Part of a small language model's weights.
Size: width 224, 10 heads of 32 (2 for keys and values), vocabulary 8192, 9.67M parameters.
Architecture: RMSNorm before each block, rotary positions, no biases in attention or MLP.
Training: a variant of Adam for these matrices, 680M tokens, 9785 steps.
MLP neurons of a small language model. Each row is named by its layer, matrix (gate and up: input weights) and neuron, and shows model dimensions 0-223. Each number is 500 + 50 x the weight over its row's rms, rounded and kept within 0 to 999. Numbers have three digits each. A neuron's up and down rows have the sign that makes its largest values positive.
Before each neuron's rows, "fires on" lists the tokens most often at its 100 highest values on Wikipedia text that the model never trained on.

fires on: "s", "d", "ed", "er", "t", "at"
L2.gate420:459494398510545544536485585450466485438465500525506521458560431522541515457609483480405431498541512523467495630563466493471514572440521483555482502462418577467534544616507426525417570526452527492419594432418441414542505480525504485600459443507542507564402496395441479604500498431541514370545514566438528608490503457553457506574506584457492518523534565501539573516515481515484508527524470498539463402490520395460527566428478462463484492503458542551502413465550509406526507507427450501505511484438441433512509509495490525544513528421515538424580540608443486439545463459521499552555572534507444515498591526457487512432465475541416554523496466515437467482480399571489548450527
L2.up420:451496482501477444492547530522515491510475569452528482501421523485527460443490515545502491474534522438534528437514391400459492576445490493509528459504534549479471412635544623488411565449524447412452493460492536496491533588503477528519543368607483494597509532494506467479578507430508485492595439476506436507519494481531493510483492454426588466455447362462476466471567577458432516461567521555556440496498483492410549615554496485470489412425455452464481439477543490524488516535581509451517471415429508490535591433461544516474441514536499509453466490526439456505500483549360468483454470562430423596461548466497400480480587473515534413485434479493541440540499528368417561501491

fires on: " |", " of", ";", "u", "v"
L10.gate74:437514564537499472468499456512392517585548499381517424500476472467545449377543476558491487456513490521468500495413525449439488466608430471483592515422503470434491539487516577513433497459453485395474483498449587517499535487473510523580494418508442527526409559549595494494543489554542542631451472481483519456480497453459576458554588489557491488528601459571503576498468444527498434525502439535574506508535533558464475510498575536511484528492534498436455550508401614484425626496553433564404570479547455558495427537524478526582498479588466458527483472455569408464490468472526548442552491611538473533548465498557539512551521450542525480378597557542450501468465482515544573474491
L10.up74:470494450485458514500499492477492478568469510445507515511410489512501520519481554569512576567554400525504523572443494432441488527536516547550489480516448501468454483505472514449550483514474483513396473556454425524602502478497534500560551430481423504492455625589530483449487627460480606519485537465503513474538468557503458545484493453525446522465523500453587481383463546434525513573524476462550493578501429489573624456445498512427532559480451550499476435510513561463483441524446500469543502458385403536516557474518462572539654416551457458601550418425528583506538495485485500516488516417557381532550506419427413532484546504531578427439579536467517526479558573516493476614429

fires on: "s", "m", "n", "g", "t"
L7.gate500:452503353479497556499537641433493541543432545521533495498550507518505468475484525563555582449556419529536534508532556562536423531551489511508539544547481568415463431549555535527497553450461545551488549488534429478565437450545455459503473591494527489547383509444484528503444544644478579462460575394476501583594422489530405459585484500521503502517471492441441472567553532424476497583489552482519524564500498502469451505483547526524503474474467479577435421495451598570545520544415459593541492525553527624577398580468490450488534586446499592528509466528577483468531496458442516492510512511553452512592495435519562453508584403510477476455470478543448515507525521564454481523489
L7.up500:467564469515469453577520491502560459451446459517485521567487542475536502441490406453436482604486523464573521472512491496494542479476409392523503478521491456531514416606464547500509518454521456517602499458499529494496509595597511574457520543525480475463408453474470456487484466478481468599541582530559410444578442473533439521555505507517498501588534479545533571419538433476557532576486514447486549495516542533382489544649517551589378536537460510576463504491455487533490565422442547513460636502542477484461555579436396473445461540493527579519422413589455489486481535483535507559419522367461517472451512504543515526489587481523443509485515473420415466520431521519508579482434

fires on: " of", " from"
L3.gate554:491468506521507524424421478470490548386480534417484454492456474547532443544531527546492595500573501553520576478498366526459497538532515603498476407430515483531550514582502486512513486451561552513398470525492468524534453487527472560473523543489445489502633434415475454469486585499578565485490522444491451539535577573511538521552427506540469435506438455465462518431460543475560447481525536464508569556524561481615423329419426536457551557580523490506535541445467418416536435411442505421552510473544466575421440491510384496506480455599455530546444461486505497577522458427513508475538507536464475512529511555514466494506546461501415516530512472569492546419526449571472606448458
L3.up554:482470414543563430488486481520476512404624431420466443465627470509591449490476547586441563482442524541441531551477482525507506521524486469518508485415443474512473544559504464473565532530554528504390412561589466544425458549523553578592571466506523473548592503545508448489543510476424519493402550476492475500490625471556517469469462481548536463472467505514458511533590508500556469515559523422502648449481476525523486436486482446503494521501529540455516545494543459394467474548466477463507482390549452559523444605518425572417529478587403490524460473382498476507483424479533424520470505432500502583445516563518451523523507470523490572562427527527597535510456537519538431390472

fires on: "st", "en", "as", "ed", "est", "der"
L2.gate433:473539498362470517510378465449527437526476549492504419541484572504525500541460478474556652580456527454529557505401502506544498532511475460513554450620508491467596424555530520546499422461494559471537524509491553503401595483479501549587559493550497524527452463573490502483584547531481476542535541415507503540494504511491472482517493550534506594471519475594408536586496558510501575489512536530368491536446490438478533396510529594517504427480381500553373524576440519630513535511528536546490444450518465520477552474494476461495385519487424439543505510528462529498441512432452627385537505573485495503510494467573449409543576545507509515517485509511513478499521543402469521483485
L2.up433:452555454432476502481520525477412557569458428539521483484507585533525498462517442539582578541549509425467536464508483518539501611560557503584474609543523480492475565534497365589547506474427567438513518507532440495502609494508537517484569503529555482559515436447468507500546497547439424521438476406510547520505442489542504584467591525541525519554550454463492460491509454520434565510524534495480470450460496500543424516484552543564504509561496549553378497509452404520439389476472524536527439597507476515475492547533468519458402504485422476555539424446438423540429515515404546417459439602617465477516585474441494507480529489489494531432603460529530574500522598526371475434523

fires on: ".", "-", "e", " (", "–", " "
L9.gate323:499565442516482441471461535462446435522567498487446496597485500495444577553489493544461502539513523471497450570450503516453524502456471487526508458538478511483515406492497582476508544572426514450380434546498480511593491498449612473492420476491510482510451517434516482505502456516501426516462465410493504427470489587551456551586435506494446484525479523470508488493522475421468523500522504505622622497474478389473489503475517462524577502451422470458423616499539540532408461408525524552583556556473561501515440479406469556486479614455531454442459569522481532441609505453493471356593508507453445474636538496449536465593546426471557547608497486491472485401601478468574529456521
L9.up323:514618427446476560452551545492503474558552549400520495572442445499482463603472515487543443470476487492516442521495526496525521555516466441574534418470490570463489503663494524499567583537493444494500366543505522538607555551451459492419523582443499434486496473482450420509483481458571490522497500451447409438463518566493527465448497492464454449599489443468594458456485474539463432467528530489473407491433527469517540468588467501511519503530475448508478545489444531605519553502527533593469555535434564498556511511478463535539407387550590465511455486472387433493419461524611465485505477535486386584505538557496509502516493490536529503588486519516450493452452545479599415376542

fires on: "t", "s", "ot", "th", "y"
L7.gate72:490511405476516561541552547444500437503466512503520510524581458498483478446527514492510567540498516518481495514481468513548539494479462491543448463461432545508506453508489557508536535487482535460507469512496562482562514379494504433409424470481585519401541526519472506509520562468576490450456467494522559579496444483524390446548503450614500438526487498566461476434540494471513443588567564570477539610433646477612534495506529550523583555524530315477468490541570507536493414462481523481509466478614445554630451490456450494510569422548561556401488481560522524452581508453516481452538488457598494429541417472464560585543567456476546491468523413503544486484548480599431463517417
L7.up72:510544474441492586560500552535536494477499475354506464467549462486512540522483511578479555436503562416408499490535522438580489536491520500504390485519498559368483516523467513443527589440513421567481500470547570517623429479483435457522520447471445474548470453437519434557540484562446552467511466491421501344536510527553407460532489530533468539473522567500453533583493456512436445651447419462521585450517457463501406380552385482456516510487511534444506484501492467582452516519540493596519487504581534483551409501537541532502485520519473529568423451489490528549471517427454495511478423519507436521498556437593509490402445491575489584542491524481551534503473400502442467438521

fires on: "s", "us", "is", "ch", "t"
L11.gate407:617429408593543511507481435454540459480533445445560519476526387400511488440524455513520545476501536589472562489511504562504455480428503460439421488493433492439514486489464450512466521557437481560546508496469511489441515459515378493401456451431570446529588475483505484536488473603468474482470510434368492521623513535441456549539628522493474546497529507472508458398439451450449556527442475488572542597484504383551481511494477498479582536529367528519500535603433555546504609504537474515496460507590401495496553574488434550498464594535496472524527560482485492434508550516598521460534519501542436490554562479552511538551567521454476453486533469481512488543585454497515396520465
L11.up407:486426538552507574435456483513461566497478577504503554556472561469513481405460508486555525485474483530488577596545464445464474537438504514494499639435434533447367481479464500545469529525496504498524492410439622453433537551531445531466486537500539557543528545536473537481406487428410508573443575504501552479480505501488518485532486462509472537463524450488520554471494485408508511591541558514502514468496380555470483463571506523592568457470527550489512423524489427597489598421464516579515526571554476467558490522526478474488439506496485570528457425488504477450454442395432572613431546621567483527490558499617482551558517477562416551519570419454444445529486431625512527499461

fires on: "s", " him", ":", "o", " it"
L7.gate267:525475568469500483357450411453566500425430537467438452592467435558445531512494504517491513471579528507468510499491469572560557493529421521538487499524553489505488580506525539530476456479400345478495475481493534421488446391527459447524530529547469503582498556534451465494531513558529489524473507434528559447527568536480476548468496462519566448583520535580488488467514491448574478464507550492551475587494512354441534478511559490406566456582439458669381584455467529567543485441529492486520538463512418521469496522446484543579475477446388461538452469471478519401563485505434531500568487502500460456482520506478675457502531485478451504461439465513462517480570604508447518459529
L7.up267:595474484435561516338543416511485470511474502552502515508503484555526407516578416531438561528564473486476445524487535528473515494514443547508527561482487485491470474537413490568504384496493471475508473579554515489598452442516471513510438439495491460469572515384575558482548675555468515437515432506476577567465472484501575474577500493495536517430471468433492525533496514429476545568391582553594496495567537474499513476528460535418524449534442556489490488549439501480544516491566461478406528452488526568631499467579502468495559531592379445518495542501456571452532466457520455460528498566413483478518528416459522531534614523416486538428430502423458492586505503512578534492486

fires on: ",", " of", " (", "th", "nd"
L7.gate479:564421549491503560388488491434428467476483494514513460541516578425517466369537512501528513616420511440590556390506431510458566503456501504480547554544522548548419472531541403555517572502486461516438477514446531514570472408454558510485504471563551513481470518505439515481471446471539540493470496455528498606557499393514429499542536514494540498546545392476462430545464475466527509465449559491449440496500531483581469626507458478443474518490516468521515455558556518507489465562514539482543476518600483565532450586413494477438611459593584427458508523539550561505493471399500408494547567537612453498551531572490508520415479463522498511491547443474498642437523542584444481501405
L7.up479:533432565627534486442411478556589477498553417438544466545522452382488564455502490496564548471491477479509463413526557408551534485534540499597499497511455392481486430491437452487455557536450490513407483408613485514488538484455550536496427496499464471531470387516454574524483491433465533558434534396502553491499563541552463516456504514567518543546534496471523532494456532511500419546559496472510512509491463447508464451568497550560503579427535528574546513532550524483598544575495517566560616427611462524587510456470529565521526508561472570458475445516554489528549468438548532612422514513542554530594547514518457528521570528517541425495613625498506531452579544570510505516489

fires on: "en", "us", "s", "in", "as", " Bus"
L4.gate563:495459542541439540566404552470475470554555544525444398473409528458564577617470533590537506564564528460567504444449475518502464413533529500498498478541580486539531487460536543569438525498600473509511517509475397513558364517564470454409495576480557504462489515509543519490513612416450506497470508506509445432491497486601523463520555429536589511444542449454481495454485579506475558513531533537526426407543509492478499469488506542498520506522427443576437495499417526441508451448532505462579595412671469454554499507565417436458445471448515536521506489479374515532541548467489481431463453452495447499517450449498476414504537499433451556583507508402522447442503467620516497481497
L4.up563:483508589515532466492440500415547552587550526456442446571464512454491471523532520537569587459615469465507471448489588449563461415480520522463489475516560480489516488438518470517454432473498457519494576520620530539460442596529483420480545518414467534463558526480507472542555572564474473514499501443438452527461569470456507497498579507471539493459504473480442473526484547465493572442487389517530531433502509461559547439511448503489399469513451501483449523441404513507570536442524518453531518454567495532454543484484450490468527513489599529573546627459414519592611603494400515517530346486451455434536511480506388436541634446435498557617494475456433527485536478521485467448574

fires on: "pa", " of", " Pa", " site"
L2.gate234:459511590451461613488576522465485544462550489519609533547425522495479438508577462582389464590490512445520435496644473485491531533455459426535510550488558538532460509496469394504406518483471491481431496523470479443495617513504516537494554582533406495530462502486476546518492504440450481559449470469434488443587446450427519496456515507508552532533525383431473443472550412457520560516504535446568463432498526460550514502409573465553534513503515562487458476484512542407515575556453488434606461553443445591397441518457513458516423514534538412470495422499492528459573532444508431512481498419533466456477441605582492471547505485468423650451527539501544490555456452500519469529485
L2.up234:397474560440481559519545507528481479524496490493529500576491511531588475576555470486377585566564469525534549493688439387474515560440444439484492552484520502463538479597451440542428522467505473545494576587365419551481566492568479551487496503487465490505483509491565567509473504434431435481440527461470544467490525457501618462494483490501561594525503527464446535442487484509527583561524513501476477465512526549539540425464543504521571646445490490520484541469494523405546530560391525479499474571396477499427462536452497498506485561430513458444471457482504532431540443439484409540493507503461539517491510609560486515548487532484463588398481606438553455529537481537598451523483

fires on: "s", " as", " more", " most", " is", " Is"
L9.gate395:511461524502473617433472471469442439514497502408447487469548404483568590608499461488507507507535570455474542537471440457485617518563571561550482504546381498506515524569537515519464586584438483551564504518569485494592465513553478577526508541468530439652475580462429541544511540444454507433519536498465460510494528560530529573548423514549488492429481513433597509561509513480504488566531589516496550489519555473553474441437509543466486561517468416550461479609557496557560521473479469564459486424546503427504393498519512492533503571583391516605512475536399499545546528474499602501544523500482409587475615526498462433485399534425507471493499568530465494441508484538461502459507
L9.up395:444507584545551518450636512540571413488459571578489419477484512472457505481448479418545470518531482437458421538439494500488577527547494598474502575513517523528468478468482532527401489531474427466497548467563564560509546540427553464501465482524560505586591401552525482514478482402440506534479515530526528587504494523529558446513561534481515530430436512509502475570585461532510552572503569526510432538486474555440461459501494545471441581498480551523504518582523538539558430528470513485467497529468519506399500478399531464460527553508465501486577389421482443487483530549547472488533530527456515489574405396462478520374563514648479463573650441502459442592497530490477574573414

fires on: "n", "am", "lam", "tain", "d", "nd"
L2.gate211:590381470530403518490522521532476355516423531579483494446493537389440471513501520544473503696418535421535470521393448542541493435561536501509595422517494504457529431548559452464523523564541529567441483562501448529529514455575563512525507415590523566468480456437522504615460476507499479508462529456522543532565507515450400455525507491522453490557543550582524508473439440471576477454551545541478568519511505577490510558448594462427460381562486474511471479485491525551502518513481451581422533473555553495528514520507464527550539455479441538478488444546535474422462483511452502466582541594443510552533471537487606484568555469552546500475503522525483567416551585486569556499495
L2.up211:521431513479513478485573500539507470515501454564507520413492605423460495492525516511423578484512435484422534475458584511583499503597577561439506443518501520485577435569522496458470466563460498638420541605558423552451513607525534547505522524535529447562498463484531498562521463513479446538407510529486459531503438527482479423443536464511530473507490464522477486572504409607516399466536431497464544558506414552476401547438536454442461508492478518485531466554516479575555443441538474563387535498493491462450582544575421591513539568487476486521486572464546438468420476600482483572542502496439582516489544492516514409630589537488529496497473516530496538511502614359508524516550

fires on: "-", " un", "'", " life", "Early"
L7.gate299:497454440528572479483496483438473477600497555546383549631486469521411524548563546494584513500463568480524481436579507549570505472603500446528502507556463510459474546567458534586541433525522544427499463523526543494469470432522565496525542511529511548608516448489543501546439481510526573468405386446569567436493491450489506541472550579571530481498445517528468467466434548463487479457481512495509598405602583479543425440524486539549448479500521451621505529522513486425465548555435519465425508564586435418454559543461563502473501535508547447493454442492554429452522544476584481467627445533626439479597551548494499443522438429523468448510475461527488519474560519538486575542433
L7.up299:444501520544517536503535552480396517527483559479502485504549414468395359551440432473460531461534545516504437511460554569463497439553506461445504555518482515435476546506461507481541351511521453452480474538420439537459577457504539450538492451523478509464498481557435513572565503505513598463578455450503524507465502461519569491426511530542432514512466486397608572512565529494471528498455455506459445462487539500554492474539457586482569506437545583463420428442485487467493490556532501613343552497560627573542465501477446623454507531482503544510492458530540528500496508427537615485483569540546452527430419519512450473486497468528581542553527500386525578557522533401555593456465

fires on: ",", ")", " a", "|", " century", "s"
L10.gate102:391516526450551518494552593527505477517438422641511453418582501544491495583592482454416519491517509409473492498429419477422554508576456503557461427506460531405480484477547527455439511519552466449492497495556463515534525537487577447530450420552547496514573470535429520525467603526535550451437483510538471515515464408574569510575487519472559439523481418496560455467468533493590571526477463594460487588494507484466477503553483506494515500419590450482421506521552580466415596569532464502422544457418556471507543498567426478574543448501476422532584499433580457533490500509404564527628539463492476469581479455511504511416457435465539529422465478489402516465462527516550521450482
L10.up102:522577471573535493418507484576541395523522558464506484506460500532496552478600554395433517542471387532489517537530470532512561504492467481482593497422538427482522492472537516482380563448514495453475492456492462550537566638507537434446489452498538508521623587537488477530521445484461501450522491591602526509467586403529580525476456513411528522501433531528455437436443517448617445493522476501413501477467605395550542545467564474534519533462474422591455548523534521396537538523561519474442454457529465552451582537565539511479458577544512500496512520417506506491505497542521521517537506522488513427404500518539444431422413411483561475494488485574494448592501474533400521584551

fires on: "s", "er", "ers", "bel", "rs"
L7.gate470:444508477396482518416381560464534481461484505457571573511543476483493538510514469571640493535602513450538488452467399521483447468465534516371588509553486565513426462505563521567530447478506491530484475504484535489574502525535474428503587490467559516517526470633474492537483483515399548579528504411567539525578505539503527524590562422499452565516395507509426453493475455430559535536440454408507457507461562480502494530538556520533471490558485562524411498456522387479424449490522479472597495451490538487455607496473504414477468441479493491525594517503465469494546629507436537506645441542553449459501445446559432581457511444531482524480497541542439421468503473535455490453544
L7.up470:468548458459492608485492521548434499545384466505533537563464488470445489452520472469510423545558539509551364462495398487407456537533487515408574533570469485394463437547490523529510531468534562572466521494563512509507623521486528521523502511526454486551543466486529500562468553475456578611465491423537483498533524539514564466526479550469448453591460492437481500445479484424572431472470506465474440539566464462495510484479572401424494404577619467479464417510511491580480490612522469533510457462498574532523576510493502505464567491435507466514526537520475501478392562539447389410532508533528449477508511411575510538512522494579441404394546531487525475508569443559413626447479

fires on: "-", "4", " over", "–", "6", "5"
L10.gate114:365484472592568389496545448476449420512483453500408500540511590435505491460388481450508475446478500539510530481516570472634618439567467524518626536466473448471459571454564513538473404536466499397530446544476571473486508493467539500468455541595463533551493460426492470416500497523559545502424559491522551512434568567526452518513386497527476465473440529418519500503590495520535558515569548542549515503413512457533519535510511458490528506512457555447464445437484564411432517436464384614529469523435436462495537484546514566587468589451524541447417474482499552435537484506483547482416458543489563556425534548486512467536549512501556529444513507495514417468540537465572556459518
L10.up114:500556519518498483542465585480497436530571533530522511502453478533470493571504528463482456437566562463439499500453478442520476584464504489472492497604484542539489464538548482518611364518535519567509486478530569459599529503458498428437511432535439521530436615508412504517448593470594509616463530476475539483511468484477483534483617416552487404556446459452519460492534537614487461519485558452484499513536473486535501605561429518448502483623448547526476554424518537465540550508372502500481599491498387484559552481504526576489430459515515543497546603478516504475486508453626476527494545524507504596568527572456587422405427455476477514415542567495518543459484571553451438471541

fires on: "s", "as"
L9.gate180:516539485485473538470611558472466476484497533540545421492447542474450497444418474522560513452516484513478536576547472441483415409499513501538528528532591588513486486487515478559476483452596498525558532446526530495503567418532470428515565504457513483516523473525451541433457493464403449564546577412507473536517496489464621348537493507581452549468523383469491489494465406487442528405460473552495498567410528465511430469482498655581514437475460509522460482496502547467540430540464513458520416519514435472479476508495396479530509525380531557521578553533456601495423447514408577451446404525545460546464416539535472470439545481476476538471543459558515556524406473587507531380517
L9.up180:472468426508508474417538534475506541567419569505420486516562525557578563496441424537543435473464479411412477514509499556538464390580518501534445524467525434506578524490519471588610567481539432448469449488477595498478471465568419521428439492429498516478561564515459429587532486498455489485464487468452410500525497489618466554470482499464447515499443567476501444549469510406456499482527422528479533417445584477524407561568452435518572484484507551550530437539474563407510606522517455567510397534499527499482462502457428555483539488460511559571497519515469545499489460516456538511567495626435461529468451439425443393488525444470466575478526483600572628535524524522557433493525

fires on: "al", " Al", " ex", "se"
L11.gate517:496446518457477489560467460440472436536498500470507545589551446543503465580425431532543522396511526563521584336564601546534548423477528485491483417437481395527391473477505600499503510570535455427633448515508587566524533418444509482558491487519511526512527494585536416477435513417551493542540527517503497570479546558496407487563510497491426563459508541527549505505435503641515463483546472539473427509481483524468526510446405491517521450482528529631509466516475484536470503521491488436480477442449534632472514515455581476535519481503564562476509429514438532466545529501496599571523583498460519442525561561468655449553483520472482508507564462482564489480499484513502518402567
L11.up517:530479534481536590630484463431539489441560481463516430446510388571407502542526568540529520422518605461466508479505543487539487444521460520577486496416427583532477504536599501541472619482525459479489462439442495509492462522455573546579491545467481497465508432546508494508466502439468455605468487460520502494446382443493445517468494541518443546501420466544488483506442502455505475485498519478543529548541599410482555574559474491505498531563502574538492474564496513458479495457446597567429372368535444505473497486498463483598524555527485561433457576577506550517480487510484474569420423463512481429476508468552539602515520465532392478521630520580587486468549438547520604466542

fires on: " of", " II"
L2.gate256:485429399495493523434474462463457510468546526489530494458463527499533416461539505560512485546566517442547568581480344423402490464472418520498511442471474570510546527547509480531416579457499499512507490540432571458567629401491503523560596542466475585581522512427445588523522621512547517549473469498597484573573457459507430445569394545496526555506563431506525542494555515558522550563498496480551487528547468481576552488476489590544538542482521516559505507393531442457458528529505507512485528429462523546478464452444471532380515486515460487511495460527582522479437514481456514495610423591523521483499447522459423493466546560496560533459409508383480493397390489451470502438472
L2.up256:520501500541478482522486444542485479529560480489481512569556509455528536472472539530484464477568462624497415518521503401393532441489503512442431499572484428474366532533486606479485583539411457559525448593587525613513537519636443565598496507409480514515516573448525603484500475480485508518391537514512506449543527487502556581505508572544553489443515327597570440534504473576513528475482428510475426539534544464512629502466461574462521567514460613522503500452512554517523576540485539469480563576468520513529447479396488469458489544537474551506484460432465458527534429445594456502457457479559496483524522525565463527561541472559434500459433474471501564488536504461515458520432

fires on: "t", "d"
L4.gate71:497473511421465490609475560486518510536604555530487426534514489471435472513436515532384495493466581455550495572470403584452472500464394480521459476529457609381524547545440470552510442457541478513486573411446625538480510505499498518510503490545591550487495397439512476531526509539478468548534481494565551583445512475424434400567485508416449557521470571523447495422512459533426534492577524467429453500537568471497513458536537507508565401483378479408456497522507480476554509526472536555478575539474494515449545441575502462501451455460441486467511529517492509373458428475430531503610487493482489527546557418490457492500530475534404461431480462565534522459440517543521476470333
L4.up71:373446366474529564552476468473477488417536509583488484538547491522556423529524491501509553447486542519511550537456469492529516551476574472490504474494402490465475454538581542456475595580446538404479471489576510518507453504549490496549534481489414519438453517459484563545547461608455501556452545604491474490461582481541462454443508447451537482472381396513530434482516522500355470455517555536457445568495513424463479511539529444569507390521463497543436526503635564475523550604545484545497541432450454553470586511502543503538569497548432615409528557445498521415487448492499540506498455493558481476508504492592470538412464424547504486416493535444547476516496517530450639493534

fires on: "s", "y", "ch", "k"
L9.gate472:522502489461499515468500531474539415422508582501334469505544428453506499458491576509522510452519628435519513465425517480595504542545515441519528506452434544462565443526540561512480613480461414504498502485385495555504528432530452438466443490570526470487492495442440466536425514498556427505500508451478447442535455462493501506567418539474566560466536487551612575532520523457529567527468375492469493531545531496519518499528529578512478562495407548501457494503538528470591523475529426521564436445452541528550523587391476419539500530499456453485487440531435553515514426396529462430480380467476460506506531422383498482378510512538582455536569398541408505509543538513555509414489
L9.up472:574587447432498531468461453473574634577526613563494453500516459489445471480418522515509465498447544440455478491422478573491411481489469469454481532556505442515522520478402473551540448591562509525498541461502497565470497386632470484526523395447549471505469501521430528394438525507542487510477458558465528483462568512493520470534511475543475470479552527430493461460471537484357447488452413468435503464469437467522436602544453449382510469550531441484575591520487492432508543436556516486567495546535500612604427455569487586512540456531533608466466510568500542495447474563561458459507553529453476481452428409449490507446458491507485572572529561469555543474509439533427437487491

fires on: "ine", "ed", "ing", "ly", "tain", "ent"
L2.gate102:464508573582435537532472515579433506476442550555495529564488455537465429440534420486491546498517532414550540528509524490506567522394473462446537539511459506499435439531469454477421617614530461442518420462365487491511514484458521468453446514477527528566490428507499516533491522549517521473520476406496544546547544421566472500522529451532480503546489443552516510478471598483465463656557593468612530575538476505551660520409572457508524527568497560602455532473465510434457501460542480433474475469602495436472386535491535492494491594572515518538452444501567529514539439460472443490473465501467495459530568499543558481464521456519487538550567517513592497551506545492574637442575
L2.up102:510486542502492444483466495662477402436419511526435550483483431507455470468528473465507614459394518502395513349524535454391450443409492497526602507508398414436454517438438380468426489476485516420425525506464479506489599513511446476460428515492530456546546579495554536540532491582488504558517556447393469494580482485543537493507453464517532516524541553447540494514550505545483523494548424496501471542486485440450429478523525451462482440562480549482472485439538580590470559406482443539493621429533400520451532444509408539566572532481476541444549541453452526491485479419500531487486529447469489524409537541505489489403562536532474515455470565476477513445550490550498438493451

fires on: " used", " ISBN", " of", "le", "in"
L3.gate181:538409490567459517476533521456514466448461534529437501544483561585469506592442415493453452550462482574525605542482496506403478514485456474509465383528505447502410474481506508492380472477529495445544477454486486437475454485511454456518441441517431541499418473474494503453537544512528537494546535552520550561497538519535509509526488570508430491471448435491516477443448526552584445553445470545489488446483510496451530496515517581509515458420468500475472436574465441429521515442498483433499497398511463434460435433535497505516496529487497431493490550462527579396598424463579476523602393586454605476496365493527496592438478404520403622567466417437482570478377419540491498453413
L3.up181:386523493508506462541468486437382485465573463455474493508583511493551543522506420490570507511486573505431405512437441449557547499486490553524579495498564467594485534542480547490399523492509560501542544583699493531514599418543493544493464562566434531447515492555551434502436506512519494476500402532526457542552461461492615534493511505502468563514548522462494482516478441592522533503422583477554577535501531478469473465393432495509555501538476539487513522589532428551490538471560457475411535558516463481501403590434462489541525527577480430449398458476445492567440430566575479539389572463456492515497536547546518482525521511501430480463477551437507498470495539533606499618454

fires on: " of", "s", "ed"
L10.gate350:339499484440518506464551484490514496398478508535437488476497518553470479488485471492497474586547465421527498467530491608438566532575553598433524524531481574503512514419586570475493472482469493448415436486470512523538524463463558417563463481484520495560502555460526491474485487472517457579511414330461590504532427475514509494528473484511411393486549563462543506486627576534567455470585532482549456508505552464463573561468566556495565556475470591456425485518496588544430426437517487545534448470456456492484445487484497549480560548541453367536518432437555543431530567457439463407509396446527517446533564510478528532468593492523517513459509591500568458520567471493452575484497
L10.up350:487502501488501484495475531488504475459441456487508467577445462511470482453558501482466405430477411520518436453593467497474469431527427554443501629485462457519363504531597469472506444425474336561485520547435478543549520537518560489482439460393422496456591479418462561492528533519495557386497507533454434636542531490527455496421463489428419501492437573405487465460495499481548499416519475508416447500489575461551577441493537477462513494466472507515453474459509496514475551484541444442556484475547536595502468477506486580403552457478469444550504499447440554473521510502464511497571500550551402380560527442554407497489560452552490465395472484533470571533490518532505506644485

fires on: " ", ",", "a", " of", "s", "ba"
L9.gate326:488462559437534488439444494527476548410549460501540495488550558505547469510371547488477551586508507398528508499516489506529487575468547484515479543528511555495474525423523520533493562434549507524542502415462458609631545345492585448570538444512602511474467535468463538434455559517495507500492507481533496517480493456572501477524552583569514564451437517612516515487549536526466490449514476488599444552515600416500483467467501561495486489348528510428497512549419507432462526536490611353481521470532477460629468475509440344560419538434525493416530426503516488481499554502434541499566448472462381457509502529480453552455508577506507501527473532520526519455514476573505447494500
L9.up326:409472518444503460438562508527499464434668573532505469443621468483486478585423547390492433463450560415520485489475475542472489514445518436497450532472465459510570500403489410456454471476524448432573556312444455474468550418541534485501540505457525529543528544463468498473598492528623533490490476529533466431486544468556472485496535544515438582601578497507515464480576548436435452531489460527510531465524577510444541484519516494487495499434513438473525520457521526525557489487461572423488486505511550532543487395490479537665444444516515533585556378506493540528504598522539610495549493542453432478460473459478538550509554505484507521550502545493560534435466497460485513586551

fires on: " more", "or", "me", "on", " less", " More"
L3.gate48:483510502610606553459515436523523486526444506530468457432498452521547535443493536538494382510550536486507487470442390540511442517513479619546448496481448554465548484458548532496488540482554561453561433412589530541545414436460491352578477496508561507429393404477522484491495477543526504525543499565530556550508503512560383470467470432505544453633507651497502544540523530540489483502524484429629526568490550420506481509443613487461521484451456532488452506501407560450475434480483506469448578550459460529565519517496516560581577505530383563474495541515432482496470513538507477444523442494522480525470486579451525552441426487519436528432573549536557441455479549561507560447502
L3.up48:469472531542457557468505414511594518472577446584511551462469461503569424579514475495552503564583481528470554548491492490410574478438520495508535461481520476433541556548518423528458667438591528483588574516461453517495506502482568468566510505518515501503513417633496558477453504471576450521498440504464531616457465559450422466473442499467572517555521517488430582455406439607459487535368504405426433479401428461548538398473515508434513483517551498410488519498512448511553553449549555457441612574477488451449547492542480541505506566508497529483549566432472534553598531582478565536494421513494462505495484553482482488485617534529461525489480455468508484520542480552479546479555